config.toml
num_attention_heads = 2
parallel_block = false
init_std_down = 0.0
MLP neurons of a small language model. Each row is named by its layer, matrix (gate and up: input weights) and neuron, and shows model dimensions 32-95. Each number is 200 + 40 x the weight over its row's rms, rounded and kept within 0 to 999. A neuron's up and down rows have the sign that makes its largest values positive.
After each neuron's rows, "fires on" lists the tokens most often at its 100 highest values on Wikipedia text that the model never trained on.

L7.gate7,186,216,158,186,220,155,180,209,237,203,151,210,180,288,153,194,249,230,141,111,184,206,240,204,239,274,189,192,213,118,180,139,200,224,236,152,195,194,196,121,285,196,134,216,188,242,214,219,173,206,168,199,207,204,183,175,160,233,116,245,255,164,235,233
L7.up7,229,209,195,166,229,165,122,208,222,239,232,227,178,144,166,253,219,159,239,159,174,165,180,174,161,134,235,153,167,238,233,200,156,232,183,211,207,118,163,106,240,233,163,154,145,282,186,154,167,115,241,280,187,174,262,197,184,227,217,197,192,129,163,219
fires on: ":", "-", " (", "st", "):"

L2.gate298,206,195,164,153,236,145,219,210,186,215,238,156,282,137,269,207,218,192,121,186,179,145,130,223,199,176,268,248,189,242,135,188,231,215,141,180,100,217,238,231,145,168,211,218,221,225,186,147,236,257,250,159,272,139,123,225,206,187,241,190,170,191,212,187
L2.up298,224,217,131,182,293,193,227,248,168,224,266,187,265,178,215,210,246,175,103,168,232,183,205,183,182,198,271,137,149,206,137,185,230,213,194,215,136,200,127,250,147,204,175,170,189,203,277,170,239,211,197,232,265,202,186,227,162,171,220,179,200,230,235,185
fires on: "I", "(", "W", " Year"

L2.gate235,255,178,192,249,180,261,245,205,171,184,192,204,189,166,209,225,241,189,109,236,173,189,173,183,219,152,239,227,196,250,216,175,203,184,167,124,182,278,234,181,255,205,240,238,223,231,129,180,235,234,159,178,116,257,220,167,167,188,259,259,249,234,153,204
L2.up235,250,189,223,274,203,218,233,172,217,243,226,201,197,205,150,150,224,205,104,244,227,165,171,196,158,156,250,205,199,249,222,159,179,158,232,152,174,237,204,198,206,138,172,246,198,181,187,227,221,267,159,227,97,273,210,184,193,154,267,240,217,237,139,220
fires on: " Har", " Ar", " Mor", " Tor", " ar"

L2.gate498,192,122,215,226,212,209,227,179,129,182,158,249,269,242,177,222,240,262,138,112,166,251,185,185,177,210,180,147,117,202,190,228,138,169,127,182,191,146,235,227,181,196,223,173,207,240,278,171,176,206,143,206,225,228,200,158,182,191,245,139,132,160,234,105
L2.up498,146,163,260,160,203,194,271,182,131,192,266,178,192,143,191,188,207,257,201,202,164,154,94,142,180,202,224,247,171,159,166,188,145,192,230,133,239,169,234,221,228,148,177,244,216,244,234,208,218,268,176,185,229,185,139,204,199,226,250,210,161,196,183,213
fires on: " ad", " pres", " cult", " es", " acc", " real"

L3.gate62,266,194,206,122,195,188,207,231,141,144,133,162,159,188,258,201,204,138,247,192,140,180,220,206,164,194,244,235,222,216,259,203,194,215,169,181,178,164,176,217,208,194,265,234,146,250,133,146,251,209,238,214,273,214,200,252,289,211,190,235,208,212,182,272
L3.up62,238,162,176,250,188,236,221,214,241,113,129,167,157,195,146,175,229,133,237,194,147,187,212,161,227,212,111,263,118,191,277,192,216,259,115,217,193,141,162,194,245,198,187,238,187,216,136,150,194,167,224,184,175,283,240,201,199,260,192,197,179,131,124,143
fires on: " William", "ber", " sold", " 186", " occup", " employ"

L3.gate300,145,222,203,180,234,215,229,191,162,166,224,223,232,176,188,180,197,277,178,224,207,196,271,143,206,245,187,200,159,267,152,189,147,166,268,234,144,248,238,186,236,238,153,197,184,162,234,234,234,164,212,168,230,214,205,236,246,204,165,229,138,249,264,209
L3.up300,170,247,166,207,229,228,206,197,130,164,213,221,215,186,183,161,253,221,117,221,170,255,218,157,227,211,98,163,212,210,229,225,161,227,212,179,241,212,123,207,158,147,223,241,192,232,234,215,146,248,191,131,137,258,183,183,226,203,259,238,212,217,152,197
fires on: " inv", " wh", " Jud", "-", " Rh", " att"

L3.gate38,173,242,249,237,184,208,154,212,89,213,173,191,174,160,206,203,237,183,131,189,140,214,234,220,217,185,164,132,217,248,102,190,227,228,151,236,186,223,150,198,185,205,220,136,232,246,185,138,178,200,97,174,266,229,152,192,187,174,139,134,182,191,199,201
L3.up38,228,248,187,244,211,196,191,178,190,198,184,180,129,190,215,150,109,116,251,184,157,237,208,200,149,206,202,207,232,205,200,192,153,212,152,252,229,204,152,115,234,204,140,229,241,219,128,195,156,184,131,144,103,198,223,212,211,190,143,170,202,184,121,216
fires on: "est", " squ", " was", " several", " reb", "isting"

L2.gate228,218,144,191,175,192,147,278,163,285,170,190,171,211,183,98,198,176,222,262,233,246,194,236,230,189,246,183,188,229,210,195,225,227,266,171,231,179,268,105,216,236,221,225,176,161,166,183,239,183,191,233,233,232,183,196,214,241,204,212,199,158,103,200,280
L2.up228,259,231,263,141,291,157,211,207,232,120,215,185,194,207,152,208,190,269,242,208,171,215,233,164,218,231,168,242,161,98,199,216,215,124,195,257,146,188,246,202,201,254,204,180,221,163,157,244,153,165,225,286,207,163,221,271,181,189,162,171,172,211,128,204
fires on: "),", " and", "\","

L3.gate87,122,185,205,154,267,297,266,235,113,200,163,168,171,234,167,144,174,217,195,160,235,167,213,269,229,183,283,269,128,211,215,117,220,211,165,189,175,226,251,103,207,212,206,199,215,149,216,189,199,232,273,256,200,147,201,214,268,198,242,145,177,147,118,249
L3.up87,152,207,219,223,238,248,178,204,195,176,203,194,184,152,151,285,145,140,132,210,203,134,207,231,226,257,186,202,153,187,224,195,191,169,167,273,147,196,124,117,237,161,251,155,132,143,203,171,189,204,195,195,221,153,266,215,209,168,241,224,154,167,151,152
fires on: " Sc", " sc", "ke", "sc", " pay", "p"

L3.gate67,206,221,117,220,217,195,226,192,117,249,136,282,199,222,222,175,115,225,168,257,158,215,176,251,82,158,167,196,174,213,270,229,162,217,102,135,250,233,234,261,217,232,211,133,227,131,191,199,155,195,166,184,240,153,156,210,272,155,212,153,199,229,237,209
L3.up67,217,144,153,240,153,206,262,101,210,250,228,142,199,212,218,206,148,254,180,246,171,218,267,217,178,151,237,219,211,221,306,219,199,225,144,172,251,199,219,267,248,244,193,158,278,217,150,188,197,132,236,226,198,173,141,188,169,131,190,214,189,271,249,239
fires on: " par", " att", " con", " def", " te"

L3.gate318,220,217,248,197,151,134,147,144,113,212,191,165,237,226,212,168,131,250,198,216,213,221,203,172,180,212,180,178,218,263,206,196,162,253,196,227,185,222,126,192,186,248,274,232,143,267,147,276,213,145,193,218,219,264,109,226,203,118,142,192,192,138,181,137
L3.up318,234,273,284,180,237,175,153,255,137,218,210,188,196,143,231,181,144,213,110,217,209,199,203,172,178,180,131,269,117,201,217,130,151,177,91,219,199,205,137,149,164,252,235,194,180,220,124,225,218,190,226,233,195,214,186,225,179,169,254,189,125,204,185,166
fires on: " most", " from", "ac", "re", " act", "it"

L3.gate184,229,160,233,192,198,217,128,236,144,155,159,222,240,199,241,225,227,198,270,192,212,219,203,216,150,187,234,248,181,139,207,214,217,246,203,227,203,233,240,249,196,185,157,144,216,220,207,252,232,257,195,233,255,155,87,138,135,219,161,285,192,181,193,279
L3.up184,250,201,178,208,219,233,266,201,170,171,134,319,220,108,229,215,196,150,182,226,202,143,151,255,229,181,172,257,242,162,199,148,157,164,134,192,134,182,198,186,211,225,179,212,163,224,171,258,217,208,151,202,220,122,199,251,256,186,230,212,295,191,192,224
fires on: " c"

L3.gate246,232,215,247,202,226,170,233,209,164,201,251,257,240,166,244,266,187,205,180,220,162,150,167,229,228,157,148,175,233,221,156,255,190,243,231,250,193,204,177,180,230,205,119,185,199,201,209,192,128,272,227,173,221,270,154,193,177,191,145,158,170,188,186,289
L3.up246,160,258,174,169,198,215,189,204,179,230,149,194,247,192,202,292,104,151,174,215,231,212,213,157,171,261,217,156,193,199,226,208,228,136,161,205,202,166,236,209,142,255,208,210,234,246,143,185,257,238,253,222,126,273,161,219,169,140,169,205,155,240,231,166
fires on: " several", " was", ")", " three", "er", " |"

L2.gate367,223,247,213,193,188,211,222,177,280,187,202,217,165,202,247,166,241,209,153,182,184,252,209,206,148,184,222,210,193,253,219,190,168,228,153,189,148,187,205,204,164,236,197,213,218,133,186,195,190,287,193,152,194,222,245,195,262,277,158,305,231,134,223,221
L2.up367,170,229,257,187,169,162,196,226,256,166,149,170,177,158,147,179,247,199,202,275,244,155,257,208,214,182,136,207,252,126,209,233,168,209,270,298,231,254,174,210,243,191,186,252,244,140,225,127,237,185,148,247,261,173,190,190,131,234,158,197,243,160,165,207
fires on: ","

L3.gate377,214,198,210,229,229,125,289,150,183,219,250,252,183,180,174,194,235,193,193,145,233,207,200,138,216,118,214,211,192,221,173,174,242,199,229,184,217,160,167,198,212,175,153,232,187,232,177,215,283,174,232,222,216,181,152,139,135,218,203,131,225,199,151,185
L3.up377,248,196,214,186,222,215,183,121,211,190,199,185,167,248,138,133,226,183,245,241,234,121,202,228,210,201,237,218,125,155,190,259,292,273,217,253,198,206,187,153,175,171,235,177,188,199,258,257,243,185,165,182,219,238,155,152,190,235,203,257,210,263,230,205
fires on: " new", " public", " national", " strong", " former", "c"

L3.gate342,249,274,208,219,220,213,214,175,173,210,153,215,248,241,199,251,178,287,218,194,124,184,210,242,174,141,165,192,176,206,179,214,189,228,235,242,222,248,213,215,199,183,138,242,123,245,221,175,228,250,229,120,189,129,179,177,249,169,305,195,247,185,244,143
L3.up342,225,221,204,173,221,247,226,200,243,214,203,242,255,204,192,189,240,228,203,233,237,188,204,306,143,165,228,184,234,190,110,206,239,204,262,281,235,193,175,157,141,143,217,222,107,183,265,187,182,176,304,208,201,212,219,212,239,198,171,167,217,182,259,189
fires on: "=", " Th", "th", " th", " Arth", "Th"

L3.gate153,186,116,234,190,197,208,231,203,187,152,224,181,180,180,154,177,184,193,240,183,160,146,113,167,179,174,265,237,223,209,220,224,190,246,204,241,175,141,213,185,141,301,165,163,197,129,193,169,173,170,152,189,178,223,133,205,172,256,231,228,266,195,201,183
L3.up153,216,223,182,200,224,209,213,271,169,186,217,214,226,228,200,215,180,220,175,216,139,219,238,153,143,171,128,231,186,231,118,198,156,231,233,265,212,188,198,224,227,255,143,222,233,196,187,189,163,146,192,214,199,214,164,182,227,206,203,177,136,174,169,202
fires on: "G", " Sch", " g", "tern"

L3.gate192,209,220,178,172,212,234,290,205,232,259,172,159,235,177,163,240,195,225,168,201,226,166,187,280,221,223,272,304,199,209,246,184,218,167,174,180,235,249,221,171,218,206,191,148,145,157,211,144,195,213,231,207,201,174,236,178,207,217,266,152,186,251,172,120
L3.up192,253,204,230,90,206,212,297,135,247,234,224,225,299,172,149,269,176,266,200,253,269,194,194,205,191,226,293,275,201,238,242,146,177,125,191,185,191,196,222,190,210,223,245,181,160,164,212,267,202,248,191,198,181,203,178,149,175,172,218,186,256,204,210,150
fires on: " sc", "c", " ch", "sc", " ar", "–"

L3.gate464,165,246,165,160,167,267,211,189,265,167,126,187,175,213,255,267,258,115,246,185,186,151,225,192,182,152,212,248,198,243,247,206,149,171,83,195,229,164,166,202,199,179,240,239,195,151,193,214,174,316,162,198,133,226,164,208,154,242,264,181,227,220,204,113
L3.up464,160,150,198,221,265,219,158,177,191,136,225,182,234,219,260,173,167,170,208,190,268,184,258,139,116,211,251,258,195,195,252,222,248,180,159,154,169,188,201,204,178,161,197,172,222,212,218,230,210,243,209,194,100,246,210,167,149,138,204,174,226,290,193,193
fires on: " Ar", " Ed", " Tor", " O", " Comm", " ar"

L3.gate385,190,175,204,158,275,231,233,195,167,224,231,223,224,150,182,193,206,172,212,169,167,168,236,174,102,267,219,152,161,203,193,234,238,191,152,194,213,176,227,217,241,195,209,183,189,226,198,258,142,130,193,255,193,202,170,109,211,187,257,225,227,181,223,271
L3.up385,156,214,211,206,231,223,212,134,152,250,264,180,180,96,116,242,223,213,159,194,154,218,141,273,268,202,147,178,197,236,233,230,181,207,212,225,149,253,199,246,154,158,235,211,194,141,214,146,209,173,230,201,234,210,128,149,222,207,219,126,191,222,163,126
fires on: " As", " inst", " Victor", " Government", "yan"

L2.gate410,221,196,186,181,206,181,297,244,174,207,103,270,238,254,174,201,178,206,202,240,143,200,192,294,219,246,231,139,234,156,162,127,163,139,191,196,163,266,203,171,209,171,131,265,196,208,122,183,223,211,255,114,163,223,154,170,235,266,199,182,211,210,194,187
L2.up410,196,207,240,242,209,246,163,171,269,160,218,138,255,228,218,157,213,220,238,255,177,217,215,188,234,113,180,150,171,268,170,203,172,163,212,205,227,262,213,157,170,141,166,289,231,205,181,110,241,235,190,149,178,289,184,232,127,311,157,168,173,176,172,175
fires on: " Th", " decided", " Atl", "Th", " Che"

L2.gate453,211,140,216,149,133,264,178,267,179,228,207,193,181,207,167,209,171,226,237,281,178,163,213,187,221,166,239,239,205,163,128,199,200,162,197,257,169,177,189,147,170,225,195,227,234,192,220,209,232,183,183,221,273,193,175,224,173,179,261,277,200,248,190,221
L2.up453,231,149,104,203,158,226,277,251,157,118,256,217,203,166,137,234,228,160,187,230,218,233,254,208,123,187,237,273,134,163,121,182,173,228,312,230,190,173,163,146,198,223,224,154,191,190,249,229,144,223,193,131,190,209,194,232,234,259,255,231,203,227,188,159
fires on: " g"

L3.gate405,181,261,205,192,176,170,166,245,145,219,147,202,260,157,230,202,266,112,235,275,265,213,225,219,178,210,198,254,266,224,248,201,170,200,205,198,101,260,196,185,235,174,144,115,236,233,200,185,201,263,219,240,224,167,206,190,240,167,187,198,243,225,157,196
L3.up405,291,174,260,183,217,177,202,243,207,174,274,281,192,202,176,233,256,265,206,167,144,184,172,255,229,164,153,190,165,247,185,189,221,232,177,163,180,175,247,271,260,251,256,261,199,162,167,204,227,208,108,168,243,221,265,202,178,253,139,152,215,213,203,177
fires on: " c", " f", " film", " pl", " education", " life"

L7.gate276,196,212,177,192,200,248,247,177,184,186,211,194,190,187,204,226,199,88,191,154,346,190,346,180,183,230,174,199,201,230,204,212,180,167,193,176,201,202,226,185,218,243,124,211,223,242,159,253,193,238,216,106,145,214,188,166,182,206,225,261,199,222,153,262
L7.up276,174,263,242,186,119,146,226,229,216,139,226,175,209,182,169,204,233,210,183,231,214,117,193,260,124,146,156,189,286,195,169,184,136,246,224,207,271,225,269,151,204,270,193,191,164,190,183,231,179,201,192,202,289,233,233,179,196,184,176,208,166,208,146,180
fires on: ",", " tra", " and", " as", "ra", "re"

L7.gate144,207,253,263,244,191,165,109,215,109,208,205,232,264,149,204,210,156,236,129,236,211,170,94,114,219,188,238,245,224,137,160,236,222,223,223,190,274,209,218,177,149,170,180,250,179,159,245,179,256,241,222,230,211,217,131,222,148,231,130,181,291,235,210,225
L7.up144,205,219,158,147,196,229,141,228,212,200,280,165,208,196,176,317,169,231,179,220,210,229,209,231,108,187,176,233,254,234,189,239,120,228,172,231,196,188,243,223,177,135,178,228,134,211,162,240,226,190,226,198,280,206,180,165,252,227,235,173,149,123,196,219
fires on: " f", "f", "est", "a", "ar", "at"

L3.gate142,168,187,165,240,219,230,161,220,192,211,161,235,220,207,264,218,286,263,259,140,197,224,200,256,245,202,139,200,181,215,194,127,246,180,254,231,181,194,183,145,236,231,119,150,170,265,256,250,200,242,223,299,149,214,242,261,258,166,234,201,203,275,146,221
L3.up142,187,198,161,268,164,202,139,204,199,224,206,161,195,214,212,251,222,148,245,130,145,206,189,168,190,250,225,193,147,217,159,187,193,237,156,186,239,247,199,141,146,262,125,206,183,226,201,202,195,96,151,266,184,165,192,256,213,177,155,166,116,270,164,199
fires on: "l", ":", " des", "el", " rece"

L7.gate203,317,223,183,178,181,88,245,119,192,195,174,203,195,185,222,240,262,171,183,200,208,200,154,177,168,168,160,202,221,207,167,219,223,202,235,206,183,206,132,199,195,256,237,184,141,267,237,177,210,161,190,214,158,106,210,240,260,155,236,150,189,210,218,268
L7.up203,250,234,263,207,201,243,259,173,190,172,186,144,172,165,134,180,200,170,195,122,210,207,178,116,265,227,236,164,158,220,100,190,203,174,218,211,206,130,251,206,195,211,264,225,114,211,182,189,245,183,225,191,156,161,209,280,196,228,157,186,175,172,125,249
fires on: " \"", "-", "on", "er", "in", " and"

L3.gate325,210,218,162,214,153,176,299,174,152,187,168,277,166,175,246,210,121,130,163,233,177,241,239,177,210,246,152,140,221,218,156,282,257,244,219,270,191,276,173,197,166,197,155,223,183,221,256,228,179,200,224,209,187,269,201,233,173,170,164,179,153,303,229,165
L3.up325,225,152,238,153,197,148,190,241,159,122,202,213,200,195,223,173,160,103,223,299,146,207,248,211,161,309,210,149,265,215,163,238,204,203,225,256,183,236,258,229,208,245,178,174,237,176,171,249,179,205,264,244,210,279,129,230,217,225,218,231,235,269,163,274
fires on: "\n", " (", " |", " 17", ")", "ce"

L2.gate56,258,217,158,216,124,171,213,195,199,210,215,154,261,193,189,214,191,213,226,252,141,200,231,177,210,160,143,146,185,204,155,109,184,206,231,225,223,227,173,196,238,220,242,185,223,204,165,205,206,187,100,186,224,215,134,193,136,142,200,182,168,227,239,171
L2.up56,256,217,167,204,143,220,228,206,183,181,120,121,255,167,181,277,207,184,208,263,209,190,196,212,225,189,144,190,188,182,225,93,225,213,157,240,218,264,169,253,246,212,227,174,253,262,157,216,215,201,104,247,236,167,149,178,178,144,167,190,117,218,249,176
fires on: "ill", " as", " al", " to", "ides"

L3.gate395,197,152,170,288,165,198,213,152,152,229,217,272,143,218,182,190,189,187,195,176,185,258,247,188,183,156,174,201,265,256,188,200,216,210,214,155,211,169,218,228,192,183,202,197,175,265,225,226,229,184,193,194,181,226,260,208,173,281,157,174,237,187,181,108
L3.up395,198,166,167,225,193,275,183,121,209,156,204,195,175,206,220,274,182,157,235,252,235,170,159,166,222,199,195,265,225,231,175,179,150,239,233,226,161,210,175,267,157,249,211,140,231,194,204,188,221,136,297,230,198,202,210,265,233,154,194,222,236,209,242,196
fires on: "'s", "’", " par", " le", " ob"

L2.gate174,243,232,167,231,213,202,113,238,177,225,208,224,170,168,197,216,142,149,269,256,180,179,242,240,241,231,260,241,226,120,217,189,162,132,278,180,172,216,220,232,213,241,221,176,243,192,181,193,280,174,203,250,223,151,212,194,134,210,207,220,167,273,139,257
L2.up174,202,123,153,163,180,194,177,228,197,231,168,231,216,120,114,198,205,193,219,212,205,202,237,206,199,214,214,243,251,177,203,197,210,139,231,208,175,220,189,298,152,256,226,254,240,243,147,193,233,253,215,222,239,185,238,259,200,178,143,237,169,266,257,205
fires on: "ies", "aff", " c", "ation", " life"

L3.gate274,172,143,167,98,174,194,297,258,178,193,208,166,197,190,171,196,167,172,132,204,224,212,207,289,214,247,160,199,231,149,189,195,107,180,263,207,225,262,173,291,225,260,181,114,156,190,194,320,190,203,147,170,211,126,192,213,207,191,201,209,178,250,238,223
L3.up274,254,230,204,180,208,220,202,231,205,122,152,170,163,155,224,216,183,192,318,218,195,178,240,229,203,178,169,196,173,169,207,195,274,174,160,256,186,182,237,183,131,218,280,206,195,260,238,171,181,222,238,184,178,158,282,244,214,204,204,132,179,175,176,211
fires on: " and", " =", "f", "ure"

L7.gate298,234,208,143,218,156,220,156,202,176,204,208,212,177,189,175,137,179,176,247,236,126,206,153,125,164,170,165,223,231,188,179,209,207,216,197,237,123,156,207,230,159,183,162,191,226,250,188,205,208,193,189,121,198,190,250,180,141,172,181,260,143,155,167,216
L7.up298,257,237,165,173,213,357,156,199,196,221,138,189,244,236,214,173,211,183,191,161,222,220,131,201,211,211,139,205,194,157,258,168,248,199,239,248,181,199,178,255,122,198,120,206,187,176,267,171,267,144,210,146,220,121,233,225,242,99,207,216,250,185,229,166
fires on: " in", ","

L7.gate264,176,198,218,160,166,170,175,192,179,152,236,200,215,218,302,213,201,260,226,144,207,212,190,176,165,198,264,242,188,217,200,197,159,212,178,177,207,193,231,208,176,167,272,199,236,168,264,204,261,240,195,159,245,162,117,246,185,218,264,200,220,204,129,209
L7.up264,194,207,155,209,192,198,168,216,111,225,181,162,240,139,265,220,200,246,261,197,182,190,221,223,188,204,249,229,164,249,107,169,205,240,210,170,266,201,185,156,226,247,191,146,250,207,220,166,214,164,170,192,238,148,201,244,189,277,231,286,156,174,237,186
fires on: " g", "ens", "res", "ro", "é"

L7.gate105,263,247,270,209,222,132,197,231,216,223,181,218,184,245,159,261,159,180,234,123,215,165,162,170,194,200,158,107,143,245,219,208,163,184,264,222,223,214,228,194,174,142,182,200,185,159,251,215,172,247,288,147,253,175,141,230,203,205,166,251,277,153,281,213
L7.up105,160,166,192,213,210,259,297,160,219,147,157,165,171,214,171,158,205,171,205,130,260,216,143,214,191,160,184,214,240,190,204,150,97,260,277,259,195,216,145,254,178,121,188,186,155,206,223,165,193,197,299,199,182,141,160,242,161,240,215,132,195,236,226,215
fires on: "r", " Pr", " pr", "pr", " re"

L2.gate377,168,275,237,177,236,176,182,163,192,99,227,175,290,221,234,142,226,164,208,122,248,241,254,133,235,239,205,194,247,112,222,189,209,196,124,234,181,278,206,213,251,149,208,184,143,191,234,179,213,301,264,228,160,265,71,173,236,195,206,194,187,185,179,176
L2.up377,239,204,215,262,192,246,120,181,227,151,233,203,237,197,230,184,242,209,191,180,240,284,178,130,235,197,258,188,166,172,237,250,209,140,98,204,261,223,213,160,204,142,255,200,148,193,253,178,188,203,207,237,229,215,93,196,182,192,133,221,243,197,218,288
fires on: " st", " ra", " Fort", " debut", " fact", " ar"

L3.gate400,156,169,137,200,229,268,203,171,123,219,193,235,284,177,118,206,217,118,209,226,180,202,184,155,189,225,210,218,176,277,212,196,142,272,166,139,229,236,151,243,216,159,221,192,226,162,228,242,215,223,195,143,213,267,147,176,170,185,204,175,199,143,182,97
L3.up400,209,199,195,205,153,145,223,193,137,188,232,203,222,150,149,183,261,168,286,178,81,192,229,209,144,266,186,259,204,237,123,267,229,237,215,197,206,155,205,198,196,195,154,154,196,197,216,240,175,228,238,169,265,175,201,289,194,164,220,195,183,209,272,191
fires on: " acc", " dep", " eff", " suff", " pres"

L7.gate405,320,232,253,214,219,178,218,270,184,200,215,209,170,160,180,213,247,187,191,275,212,196,234,166,155,192,253,245,162,191,102,190,251,156,176,195,169,223,158,239,169,217,128,167,140,171,212,224,266,252,280,190,146,182,234,161,158,228,161,162,226,205,172,186
L7.up405,172,258,145,231,209,146,187,212,241,179,224,168,150,168,209,210,178,228,219,318,201,210,201,259,124,198,227,207,144,219,199,266,219,161,220,216,171,162,203,273,207,209,245,184,106,212,142,183,216,232,242,177,180,194,240,154,199,258,131,152,179,198,182,184
fires on: " F", "f", "F", " f"

L3.gate155,165,240,164,112,267,170,228,161,127,242,154,217,272,230,231,211,152,215,266,197,151,205,211,188,198,175,197,239,199,156,150,172,181,209,151,175,299,227,280,171,168,261,194,168,196,202,245,248,257,155,204,249,194,271,206,200,144,170,190,223,113,241,276,282
L3.up155,160,122,90,150,151,222,264,256,170,233,171,147,155,236,184,258,201,218,181,201,144,258,243,178,184,168,225,195,237,209,226,189,188,280,154,150,234,191,186,228,211,217,235,195,196,178,181,229,259,240,229,210,187,192,163,178,130,216,237,258,145,196,193,177
fires on: " El", "es", "io", " to", "uel", "id"

L3.gate212,219,218,189,181,161,233,181,194,226,197,167,211,177,149,241,198,180,166,158,193,135,218,164,199,157,160,225,143,160,242,150,192,175,225,251,189,241,121,212,266,238,183,180,185,149,209,188,244,220,156,165,199,220,199,139,158,192,226,222,216,202,208,261,225
L3.up212,228,205,117,173,225,218,138,223,194,201,215,261,198,174,193,179,223,198,174,169,180,224,195,222,153,90,215,208,241,188,160,161,230,246,234,224,248,201,125,276,278,128,258,126,196,204,230,202,188,202,156,167,219,219,169,201,239,222,150,247,208,212,241,156
fires on: " a", " s", "U", " o", "O"

L3.gate403,265,213,166,213,158,251,239,251,234,196,236,203,278,156,228,219,242,179,251,230,156,187,214,146,165,244,200,179,155,134,143,170,172,240,151,146,175,97,298,239,147,236,180,167,177,245,193,217,222,228,136,239,187,262,155,227,151,220,184,179,171,189,188,197
L3.up403,284,183,179,164,206,213,157,131,191,216,261,172,226,212,206,227,189,208,230,143,264,206,159,168,180,195,180,161,160,201,230,223,140,104,224,157,198,144,159,244,91,250,223,226,175,180,170,265,143,253,190,144,204,271,252,189,223,194,189,205,212,182,197,100
fires on: ",", "at", "red", "om", "ed", "inn"

L3.gate54,243,196,210,163,229,222,253,243,190,226,168,160,191,223,176,237,264,254,217,172,233,195,241,196,124,198,207,193,244,288,216,121,216,106,176,206,194,184,176,197,120,197,189,200,266,129,190,244,229,143,160,201,208,255,233,261,275,201,207,164,181,229,154,189
L3.up54,177,214,207,192,249,186,180,273,159,198,257,155,167,240,210,208,239,207,224,239,209,140,199,212,192,227,188,230,184,163,243,143,148,164,156,209,272,102,214,236,187,223,263,221,193,182,138,184,161,171,184,259,176,252,220,176,164,111,261,230,231,255,172,191
fires on: "s", " areas", "ts", "res", " teams", " films"

L2.gate154,191,226,102,244,167,208,123,168,221,195,232,266,203,214,241,164,163,157,198,167,197,141,188,253,206,243,148,210,179,186,136,185,198,153,205,188,210,241,166,248,231,109,267,220,129,209,265,229,129,307,137,209,199,182,157,210,153,250,192,213,204,228,250,251
L2.up154,199,211,160,177,126,209,193,188,246,165,223,195,145,196,221,147,196,220,252,154,239,127,177,208,222,171,188,226,150,224,193,250,202,155,223,190,172,191,128,258,202,131,255,221,124,172,288,164,228,323,99,177,212,236,199,242,177,202,170,161,180,183,299,220
fires on: " O", "O", " o"

L7.gate499,236,194,190,149,220,200,170,218,160,305,183,237,174,246,203,201,234,181,180,230,221,270,179,196,175,218,211,216,240,301,140,349,256,174,232,207,198,210,180,240,180,192,208,212,194,211,160,219,259,255,181,175,232,209,184,173,141,184,83,244,129,203,247,152
L7.up499,226,90,168,176,186,305,179,158,249,195,171,228,256,265,235,170,177,204,144,148,121,297,145,135,200,284,148,171,191,205,185,170,166,184,184,184,181,213,215,200,185,155,168,225,275,237,251,230,199,175,148,252,175,173,204,211,160,191,193,119,232,183,174,219
fires on: ",", "a", " was", "op"

L3.gate449,224,221,172,262,229,186,207,226,178,138,219,206,215,181,217,238,210,191,180,198,221,174,173,182,145,132,233,171,238,153,266,301,246,246,250,202,210,234,224,213,234,228,296,170,264,287,216,262,174,188,221,214,160,264,164,175,209,178,225,239,170,251,138,205
L3.up449,177,191,190,263,201,240,175,117,160,189,243,185,282,176,172,208,194,143,172,297,164,146,154,148,118,163,242,160,148,165,175,267,226,219,147,189,223,216,218,188,242,206,233,203,169,275,206,193,201,161,185,180,168,254,191,188,227,93,211,207,214,219,156,244
fires on: " s", " histor", " insp", " it", " reg", " death"